Weights of a small transformer language model.
Size: 9 layers, width 320, MLP 768 GeGLU, vocabulary 6683, 14.7M parameters.
Architecture: rotary positions, no biases in attention or MLP, untied embeddings, capped logits.
Training: a variant of Adam for these matrices, 583M tokens, 4416 steps.
MLP neurons of a small language model. Each row is named by its layer, matrix (gate and up: input weights) and neuron, and shows model dimensions 224-319. Each number is 128 + 32 x the weight over its row's rms, rounded and kept within 0 to 255. Numbers have three digits each. A neuron's up and down rows have the sign that makes its largest values positive.
A block is one neuron, or neurons of one layer that tend to fire together. After each block is what it responds to, as a language model described it from the Wikipedia text at the highest values.

L6.gate215:126105156135080125077145147104149152165124139114099136155143137087088146086112115106106117130156147121084125165160133172155132206113154202066115147082110136159117094130162124136187094106096154142114146072073101116093177129181107182148132100048112138111124066075070108123144085111184111140
L6.up215:134161106168127147109185147176115141089169142140172130182095132129175104209221148091141143097106115158133161091088102146124096120185097190133138121102140131156106121093100096108144153104190150065113134125110133084108148111157099194182146122142151177107083161113106168118147118133153116075
L6.gate580:162117118073139133080182156150099095107135125226137095172164148139126107103079131128135157162098098112116100115153107106140081141114160209062124125161089092171132139136143115146157138126122096175121148076111130078141093105098140158156105185122101158142133131103114180153143088141154180110
L6.up580:099140051166122133173170094121149189106111148117126110121108133102108170113089177140127105145130120133129122087134086123109093135189136185143137043117079142144132106082144131095124175163128153077161141086153122116085105115153117196122122112150132080136119120124110167087162090120154082104
Description: Year century digits

L6.gate28:167052144136144162153098155157122055161125160193145103106155148117140175089130117104123160136053127119159147117156137131176059099212109127123186096122129168174096123117142164144057113133146129176111136172100147090182128161084078080139188151125148148116129086113096136134069093160106115142
L6.up28:043078136089082128112135148095171140073180174139137143129077181133162161101159155199124179127099092109120095142119079143090125163086129120137154118130137086113211153118086114103135118120087143140171094167156109154141091042128139111119132143178120149125110125153169147118122127115110144114
L6.gate54:121120102089106128171142068092160086138105119115124148154128088166175161162129224122087023123120116109082135139121126093075105115138117113130186107093137121106103150057112081124202153115104094124098152137125180188139145115105119105112100137084139117165113077101163128108118116084145225149
L6.up54:140152156152094119110090185094138111135132128125178116201156127116153144144138104139075169082111132122154113094140096189139153155158123092124115147112116099142137140106093206075107126167184111175166112118155128132148112140107127144078184132119103139118090122140152163134123139166090103126
Description: Place name endings

L2.gate301:118146114077141089148105128114172104108091113061129128138126112139137108071118139137075106111118136121160118167160179102153109180099146114137065150091101132140163166148131171135121147138139106130129034154115132167096190116124129127184107125122127115107156167081174098081106085113154135118
L2.up301:126176125080095145154140069148169111105104097058102146184132126123065155151110096141113096139151160104167081099176162126084155137071105163095132103161159126144093120136062084062119118164158105067114131085174174085115129089117095114143113108107124169123138124088118108127156140141185139072
L2.gate326:178118088111081143191074088107133109114164165103134097156109162144142098117197164138166091128109070117173168109171133169075128164145184176127139090175140123133108102136107110122144110154127147068133095117129147123148134157120150164086104120122073135129147100103161128105155093099137094104
L2.up326:117182074124129181145172080167146151165132126072161132160192155168119072170159180170105117085159105178175117065119132138074111135106102132161132203214170129160054128132140187132068152198099116141080138132170162123177105093150151099116112148100124120076094126138153095109137130102141127119
L2.gate519:141175139145161135101120171108178068115092120121117108123097136155150136138129095108135110162104059097089132093194149198154121121151124171136108103161154105157105121124139135174091110149119162106148106135141188106149126178114138159099107131149145129130077121120050093177090074112147128097
L2.up519:090151082120106150122152164128088159176098151077102140161128106125116101110090130165101121105133132114154206114124066181121116163061060174113116125105125127158094150119135125111107138153187115095085122123124072131138146177106145133113175109085191100167090095144125084179111133103144098150
L2.gate681:105170104088125064155134080183213092121102107126122133128109101117157096135099131179117109152090070141167115146132150144056147220086180080104108083121153126147095173176096154121079135180131144133113113173126143116114126134107073125080170143128150133127108102079195128094111101146070157123
L2.up681:116184169135122082120124165112070117077098154144137138101159149190126056127150153188127116139102160149133152133164118153135135139061147112167132162174134134169162148162106147070172153124140095073122088086148105108058162140160165175166092116108080084152136111133173138159134158079187142119
Description: Country names in listings

L2.gate282:147130108160122087123148117100155097080192153113164080089141172123100152080167109132115090154129099113163130145237147126096119205128091113101113152157112130112096157122172153114089097099160140177084117175115170095103099125127136195122156097126090119150053107092131139156117098135133150074
L2.up282:125150156142119142109100116139096070149127110137123144146086089165116207122137147126122150159069113150098088126074145170133141127116129149128122120087147152156164127138109125087165130076128167146144155070189116041119109121111117103100108101181187128081077113137116112155122157064170166155
L2.gate385:143158161140113082089119124146141118153084145202170091124125105108129150083150104129160113191151141157123123164180158125149114174103166121087107158111042122068115103129185154174148076081143141174133100128131161081119114131164114104104152126106120127166114073080109150148179112085154098140
L2.up385:132054097095089105115183169178155117144126141086126139094184157134107122108110125145112134100128165101165145160138131152119117103074123197134106154137097080111161118095135124104105156168159139134106114157082114130168099147054141155105097070135173123091125098137178091153127172175116192093
L2.gate408:171113115164087099146169136101117085126107138153123099195096105095114120126170131101081134220104147142116156109126173129130104149146096108087116146098099114065109152147150132148135129138130121156128133153073080093098147105136132163132081153115161142142083089090124086095062085111147136066
L2.up408:145126144129120189174084115142157040149079151204095169064132122083113148099088146138151117148139142140209144122144151160038104121119127147163147080116067171132106134113127114140155153179070170148122164153124098129126134080138106151124173119114079111082124103098155066082197094092133034163
L2.gate730:138096102143132159129096112133135076086144059121188142139099126124071136154167109119171165132103144161164117108157170145142088207132126175123111101138139136193129128143118161201128105081160129070082131107073125125140161119104129081120166100075155086175085196089127090186075119171120112163
L2.up730:172112133116135141089149185130112094116075111100160134131131124087127174124098141143114095111177158070176131105115162123147140131159140121103120034148093126131055149127132145133154136075132132120038154087096126134171095075069108145162158130099131129154186189117054102080155143134108145119
Description: Infobox list item starts

L6.gate32:138136146117126104150190130119097125083106093188124185102093173078124150113137132109104084074089154154168152188170115059144102132168082114136089155081096073124123156090111106129160104153085147136136136176157117168143134123122060162098173135150126058143139102095127145087125146107185149141
L6.up32:179155091114177157140138085168123163196177107184139107090118109096201109135110142170198157141131115124135130085118118136136113114119059115141115171128169152218164157041161128119078119093124155120125150143136096123144132162142088093125106068125119126163121136143083113123125151163118119154
L6.gate492:110098111103110114163165105164150129129147074153173111102155128123168133152143088101182092114166156167130134030122131114149112143148081088133132122124109089148163169094147102155122166094173130133056122084109106172130166109178107143114146079090164098168156117097142124122170168072131185118
L6.up492:075141108116145102096081144120104094134151174125122166082114149067159059104156099092139130101140137136143112209166093102095134160124078088116136130127135157119101118110160105117101139121092096111137152149128145142135199166122158190181104114099137073121107129129111239152074121154155088131
Description: Clause-opening verbs and conjunctions

L3.gate64:159166108146119090100133140127132097149117142181091104110144094120102175122175116171131107146095165084112175131133144112112124169145117151109158136061150151067127130174140129143110158140131171139149089098136191117122108122170087191164111114107124128124103173084107201181089148128145081083
L3.up64:130162165119156132115130119115090128136129178125144209133232140131134125132160166162124120138081152152160129124122134103078173149164130146175142140164151124088115086119113149126159135169187120097126105067148114141091082098145116129189086116069110127166120150148127118082175152167127122145
L3.gate76:093073127124147117156035142169114093154149128143129107132148124136150157119064151052123072155164118157091116135150111113168085130121076101092080139176132162087072172111169150115140133167138135119084105133116138167097152096136098107045098135110106165177138024091161082106048121126141133130
L3.up76:072138086173099106099086153144182116130120154126134142202124144167163119123169137148112123094103094140112140144117103123078081150138150096149128111071166156153111166166143166118132153150071118139163122140156123133126147120128121155129156136133141135098082091121148133126070082120059121120
L3.gate96:112156132105154100165104133131141136114094138136098164146156163177190183091161146124110111133157131145142149112163141157078106139123077174115150173133159133080103135055141167183121147107122126073144115057068169140114160096131164168073143179105128133133122086087159162171089098139101135136
L3.up96:107121133190180094168140120178125165106109165094078132192170124182142142103127153131143161081124186148093176177091146136101146137088098097129152189157162223091097101094113158152153196123112152117142136134032117102088173182127132127122162132132123134092148099138154165128123107090116118113
L3.gate245:110076151136156167098069165083151090084148187110115138118131101164186130188107102103160105169097138119078158140112166116142116112150155091130140166084167110102055117160156121159099147147118139067154127124097155094087161143128112140107141137118151137149194092089163150098125102133065158151
L3.up245:152160140127092142206148127135135158124126105125154134118138080129160146148099150188097123115142112119124157193082141176111169130123133077137104116166114182161129128112212203132126139162073125173116111144170136199133099188117147134104182102089138141102127065135133144134116094107108144163
L3.gate456:121150164097135113136131138077140102124084082111136111151169099120179131146032114117080095123109163114108083109159163097160078184137129108100093182177142144124114190100113134125144122088091115079095120172103144099094144126137138130141202122114098157124143074120104119140093110131078122090
L3.up456:147100109102154162127077120139157186132074165161095133156123122079117177164136104082145123118170087099080174155158146156116241113118191129126117185130152149105095129083099080093180166118062172096118128107084103093128112076115168147148167176179096122128098090137100155107150071093082094089
L3.gate481:087131115159124134169140173102154118104100164191143154122135092084153157116138117087125096065150150140106158128178129140151081139114146128102081092093189157146082150052174162149083134116101146121161060130105183153107147119143119156150182092125093143065195094103169159156113111131101097112
L3.up481:132101101161170143141121124119113134122153133111107082169139179093146118122105161107135126092143127109118130182103094210092120068071220154119134082130109131124110119139209149196154122144135160130089138067112150102078115093165152158117150145108105100104118071112125185090126069175085107140
L3.gate551:068086183157157068092100129132099105111132147158169124119075124086210161076154074109148108117124092127123136153102111112135095140128096134132084131106131110111149157117169156176074142104151109131161103074147144137077130140163091195147154057129181153153123137072144142115084149176084129081
L3.up551:117130147163181140056129105110115127094144099195160158159078156118108120145145107063176160133177078120091160106099100110164146142096128119183159129106181166132201136125164121145099180219134082143139099080143116111117114115158128157085119124140164146165176083130153077081110095147083132128
L3.gate565:143126184117123146115114088114150101137137172167108139159096136091179173108201114182124145141079129140108130152142129143162128103148093089076121105099156170139114130119146142129146165105164175134154107055079182086049098121089103133150113158124131197103123070089138130109118129151100113081
L3.up565:156105129163143140116120090136124144097160143166072079147141143112137105095071091128057089157121122102137070114093157148099136121133156152157193117151115134115110119110178186103129083104106138106148150078082153113112074174085107150108159145176145164136160140117130173104084141158181078127
Description: Place and nationality names

L3.gate75:136136072168100114067216093095103138161146172099138141140136114146114112079100210138117132123087090140124151124160143068137143121135148115140171094110064101180150129131139137101134149130130155113172108074132154098156133178063091147170124127137115114107108150055088156142127113158134096164
L3.up75:171166078168147149090161139141146164117239125108098117107121123102077090111086148177160158084094129102123054189152118125094144075117199101126153058126055120155154132117194120139124128162146121169145133159141165114120113100112086177183161127114123104117143158133099219102094114143109108119
L3.gate126:122155099079096090119073148122089105127116109100139125139091147102188104106090103096113103171093081137144147090126151113049132155137144170079130138159136173130136085118124158141097157190067133110117103117146164151115146142054127130135135164122111115137124125085098093145099074104113134153
L3.up126:068177115147074120145163141131162151150179121111096186092106184093071149161126083122187137184057210195124172154164154188111128141125066106172132110119098072126128098116125156173103122135091111144146147126137095105139118156143132190123167154128123151125121114139106126127134088171172086115
L3.gate302:130129111131118118110197097063168076048118095100124080114173136107173137130133111070095137135105105161097183098150126119141108177136129151138127141138144121100083091124128110187092157077178147121147134116105135055104153204141124130095176093064095174129164111103118175133102076153120109179
L3.up302:120115123114175112088199073128138104160109139076078133099132142130115165135107038119163107168152177115113111078118094143128145161085179116186133124127118121119077094134180071127123127101148155131119144174101111107116144105133124125162206151153122130116191073151134148154157091179171119119
L3.gate467:098101102098108150119149134097138144130128193097114115104142110118117161135069123159104147132136147143172100144119145072143134129149081157090134102089129089136104159138135139165135137155156182053152125123127125118112117165122139147167104134184162171112081144148128139112132112083099164141
L3.up467:138184122106017131103095119069121108196138123171161147114133080094095203170123105111165107100166166109086138089143085072172115093062071188161165142118140159172134072116079158107133075123102110112155126127117116175146129129133157144131116140122104143107097137140126109134140187070182072200
L3.gate508:124141124044113121082191109138156111129208152111143081079147133152143154063082119113103106145138153149153201187194160110104102121113168124113178098105158195102091153194132133135102148139153098119108105153090126102163125106132117120070109163098167159107126131153137152073128160062142161135
L3.up508:105146103137121088097189147184077175151114120078090165183086098148176129197130071157118100133141141139142116150103128129162143121128153141133153175101161146094155131037148118145088161162135125129141145071121165079134130107148109205106123139139126170147070134130098139128109089084126074150
L3.gate569:133081063150078107131171136080128122086096172124136117163170167084136198102179175149188124088144124151116129117167136150165052181131114212159160118125144129113134130117139078169131142075108191089116142051097086102106139123120159155127090127054111122119153135100122149195160087132161150171
L3.up569:148180112161003124099143149104101135180147145119086115087174104142145200093141140155149102102157183101094129166117133167162093158097176160143155102137122145135126101150160126090172142119188171146121167086161131064104109144094160189133117158064138101077127131152067181130116106139201112156
L3.gate630:138162098105108048110123137163173175176109165088076116136121121136123138126097130141103098090076093068077118151127137098130149182127120109151126168124138116111078154166094178165154148112122138061116138179110117112145120112055138168165171150092124167096070086103097127078121137074130129156
L3.up630:126178153190140148085202132139107133097144093117092107174106165104076126105169091149174198110059096140135094155113111163096148199202122066156146147161128150107149073097137177160113108111112167085119149060152105118125106173069151142192107083114187115080151110124187153120141160168099121090
L3.gate734:112147127138155128112166112128117084071148104157167084152083145138093112075128122109083070081116103108132163138174103164109109159152117139160095053156138180076165095148165125102153104107155073111185101107194130096122160110139141186184126136096107064085173083086133165161153098123198104086
L3.up734:168055105094076159110159133139107130105152101122184117140138141145127146107172100095189112146160146124135131156116119134122166100100107136201145082121087095071126042120157115091138138174119127131084158104090150200109152083105098134107170176124083100144172077125136183116151109139141086175
Description: Year century prefix

L2.gate131:144090174081160110118120146099117073119133142112117111121155147124180122174146079147185105088066144173074132109184153066162048181125130147116099159161135119146093155143110108186168109117123060112100089134164142135111094120143128157084119117134117105167062170105095129131129095110162194108
L2.up131:102148175075161162102116145115124124098138159070163137149186109101109128097158126086176128112110118034158091140140135144061104144200070152115131080115148114099085197092131121143185103128142126137125102128102085151103136123163172114096122090140087154121174124124144148124126170087095140105
L2.gate237:127120119105159079115135143107134096135139119099140105121171148143148169113127135090186117153075120144088190091170143118130058107093173102122117147076137135160129143145153123144086108074161105104136120102114162112122188131089112171109095111125134113160149133091134145175038149063159123128
L2.up237:145123161104103108122085163097101160136120148068142092128143118139140120134139143139130138128139128142110168066129145114171069120189150165122140185078176156195132108117122125193137186111112094107066122135088142131141106111119146145075115076137123186117139137126107116185079135128150157140
L2.gate510:169074197134173086155157144116161117122121106164143061168111147108154102181104136176110079121159124122117094116181124158133139149164066139131082138097148073155150089151117123120110109067131097198169119126159103146115113120116124123125122123103122117156123164102127103143073148135203107168
L2.up510:134137163044182123162130107189165169129157152154144129124179150116180102109146146115171138114170162161129078170147125143132125107141101101160108164097116124144107089175122128100113126176147152170139130109116094112124112162076097120153152128105088173047141138119126089129103106061146100137
L2.gate579:082109122143133127106140170111119067131151095138196076112096147156136172109107162121137075128171132146107164142182145093156073152123094124155132125097131180107143196146199156079109107106093071080151093161123134133115141138109147111125137103052163070168099131106133082144110156136135123141
L2.up579:122166110116187149136128129108159118103127136113142107135172088152109127136101107131124115111160195144109148104147112127122112123131177137163120118124174178118153149159143148092194165120129100130135143223152099117118111133132203066128179085086143152114112113158101136132131113072180131148
Description: Plot-summary clause boundaries

L3.gate313:171157070127112127125099125089119089135122180136111101129128175116136092113085152115125051156127091172132172115174077052155099106124109118156146147118083103102129136132181127112123139116085092122086137082108150099169142104163145130069087123150152093192090117087149107127162111141129103197
L3.up313:146071083068122184096165144148153119167101075133147094169144103166125128115124129143097095055137148175130154105183095107122096091084156134090145151120111160127105097151173156118114126154108178153117130156115114104095140135092127156130098190089151178127144155127140140146128129110161099098
L3.gate389:133095129096191131099125148119130079095233186137119159068086174165151096132105137131206125159072126150154174189135098070222103126114084125124107123120078155142085142121108172099103119098141138142147086124058179143103129037189089161154071113109120143136104158104175125131132119170142179140
L3.up389:131168134151143139134113111138185155158161121141188141097108139199150164143105132149111089055082110123131137074099077128151110139069153126131127148188113116125172130073120084070105032153203087113108124085136057123101126134139144104123168113133158139088189102133205122156124131087136142126
L3.gate399:172131133109084063147116117134061100159155174122160134082117121134107091100126147072121136163072151146146147076146137171123120134146105137135108117081134103123167146159110127163144160069135174216082159162110165073137180118106086192115123144091158098154091159111113148137119131061143142213
L3.up399:116063146106091131144153151149082129102098174100104072066121146123084112145087073156118106125149195143125163095137168095150120131095219126152092086123082126222110151143182136080133153126123105104138103145092104121064116094140122145089153066149129127166163127133107149074084147107108145139
L3.gate487:144160090048118153145193159116135081093123111152170128100155183167145124147090200082182100128153119061102116119122139080123126148191132169142129118095151129150092148148135133139111158140108095160121123144091112135136101090163064120088108195132122139140120105088109111130097106131118160184
L3.up487:143092116091102139102097086161150116131179149136154120198116097135138111078089139155126154077104128237173107103112123137106112186104130088115147143125154121181061174082028146218118162159111171118022193144129116142116115095159132104134111118133186108173120167123136195143170124083174193092
L3.gate510:136100133132119130120148132159158125102126128074156093103122096130136080111152175108097127104144136123158122121128140101149110171127092121141108120126124118124092190117187125109147116096102100103104131146114144117152098094117139142124188119138123072171143133120110147116120133114167154190
L3.up510:077133110053094104126149138102168123166144139125153131064190103119137130092177180102141142070161117090081171131141122159131120084162152144134102114150128142111102118180134111121132152157120106145067115128103125115185085086140131120131167154126202101051191028160100119139105130129206119122
L3.gate599:123150145114134122135199133102142097074151151115177073130111147146132112143116137128150073111133147152106130132109190148163110110112045147141125176099096145188131121154117112127148118155155096112117079155172119086102184104124156099096151105119188161119071155094084096158116138124176149119
L3.up599:166183141129140156132116192101134128170083130128164103181165130115141068161098157174086131130121127178185139151190135105165092131133118102167172112171174095152144137181103116160120158154120109098138131104176094129175149137117067112098069083097083130190136144119135152100146179134128156147
L3.gate613:153139167080088154137166147114151121089187130143112131090152139161150115205103135161136095137098136168103171162122139097094123116119085126115192102047145079148170209107114146152129155143122057157115095163153139076178181092088094180157107121111125101166088130124126162149102108069138124170
L3.up613:100083166103096196135142162103086117160152165168105147089123130143106078149151086169082089122081176123108157148131125062177085112128173124164191098156099123173212143127145118086117063116105116147152146160149138052140150158086130158105128125132121088138117075146123201112127139108213099162
L3.gate638:103133171102141126131170154167120135132186130139139140091144106164129149169080101096147079075087161167105134146102143161086102158155108149164112095111160131212152205085117152087075149109136069182165130163110180065126130084101085133156110108076137143129156124109124106177105109097150121125
L3.up638:134157131098110131111187099119108125118101136178118177118106118152109150145240128138114139112084143142102158178109151072094161068098161172174122106078109120117057186127078143115117140169107124116187118126108117131139145199101052162087096103107106112120147157111105118152144117100132147107
Description: Violence and casualty words

L3.gate65:142118132106128076102144154073121078134110180110148140073120162114149078130111124106166062105129162127192126114117169133162093153153104121090137085121135081106092175145153133141147121118146093130148137147102114157176217034184102164115150095096184149087113089114159045139167134093117165167
L3.up65:123161109095049124126074115109159134149122162062129122120145150155174085089146173136106115137178224083138077108096143076186103077092127147087154169136101145122093084108131160165112153127145156108108150097179098127176121107135146115075157089145145059083082137143142152172168137066181185184
L3.gate82:104064089112114097126139105091151100075114120133154124119175140136074102123123087161119164107112143117122116159102181131083123129144128156091138124101132136101087110077152141153162143148111093165115128101082114128140147162131116115186107091138211124080162161080079169163142093108114136160
L3.up82:088098084110137135064167146156086135133080154121129193133124091158156140088118135110166149120101166085051141102125129157094130120127087146110135148165110129099170085146172096137144166106096144136084138172172077163140171153117130137150176169101124147117104128120052124166138105076097107134
L3.gate103:098095155110185115071119172150081081127163140155160157088149080182146136151135128149138116060120141153094215161144152134130093109168084136131116107151074104046147126127100164137115187161107093108177079142104167142167174057203101137067125103101117096150163199113160157096166154110107186136
L3.up103:148170087148136152146171135163095133176174112154111113113105121181125162127185125102087130090081115135070231143086146153174097072171102124124114123131120152075109117104044197136113160107072160077157165096143196164133086125120126112076154137100136092118154186138123163132135108137080160121
L3.gate435:128146093101128102093133178073159099115166095150167151071136076119156081152099063087157115103136131094108161149103183158124108154149098091103106123097114046105091191152148141086117137097138053156146102172120146141129164125109131107100165118080137070106098115085140079103115121152125176188
L3.up435:120135066155146155119170113127129164130157138117064093106130076158173100066159162180131142127093132071139186090160142094117164101121112147137111159116125171137082127110097152099173128065105148125131128169075117130113136113178116156119110130085103123095146211138097141093190123152114085074
L3.gate619:050107113080081060091113169146122133116108123178108135140159103060116168084144131083165096134104126092140130121130248128161107143120131148107000152120161168107108151097034171127132113084182135161119173137140162111172126123152155108135136111115194144077121115100108107145142139092119143149
L3.up619:167143125182132170151127141124147161099127165085131167143069156140144137160072154155080137113179166144108148107096080117141173115147101135127181148110099114157084086099164047112160126159149107120138110176148074170093120135108103119145111128101068103191135147173147112113105119181150119082
L3.gate624:147107140069103082138158180101056120097117173133162094065125149181120168142134076075161106127149116066128152101130175098143098160151095173121131123098165125098142128121148124158119152157159125103175071084120114139100112132095108149156112044058162124090136169080067192182108156105104165128
L3.up624:131102147083157138093145182140122178119083179119093134078132114142147106111134088116102127132131082134161117184126150138154097147157146194180116128159171134109140145105105096158210142160122169148195151107124108141100140125126135076115160077113174166073137113140087194137163190151179117133
L3.gate660:123177129133082077137116160074118080060187142126108121105096137120175112150108098155141101121092087120108153148110165105174159137158126177094115117081130110105066104160103153139131064122114137040124115148111112149136139121125109115140127068086132084151125177081114119052118132139082221161
L3.up660:126136113160104143119062124078120131132161143121138130090115164134202148133116099125131118105131124091126100127081125112123068128177157099107125122119125143081131144112210165106124123046136099139128116123145085164173105126110155164055170123122170092091100089122087119121097160142164069085
L3.gate752:112170138113139082109115188070122109099114131173140063074113089164146128117111082093094102107089112104068156158128189111122095154174069152129141164150116084173132158130132129074142139116148085127120103087113133180148194123160131121106133108102150124116097163114129115138103128132092149193
L3.up752:088167116075151149095105152124083162097099162190107173123164183223081122134094124164102155093155185114127118150085123135130104111101126167172133173132104059156089159140181126134137101132139104123138092122184120137160137130193167146119162086075146054099108100110111208092190075124126114134
Description: Name-internal continuation tokens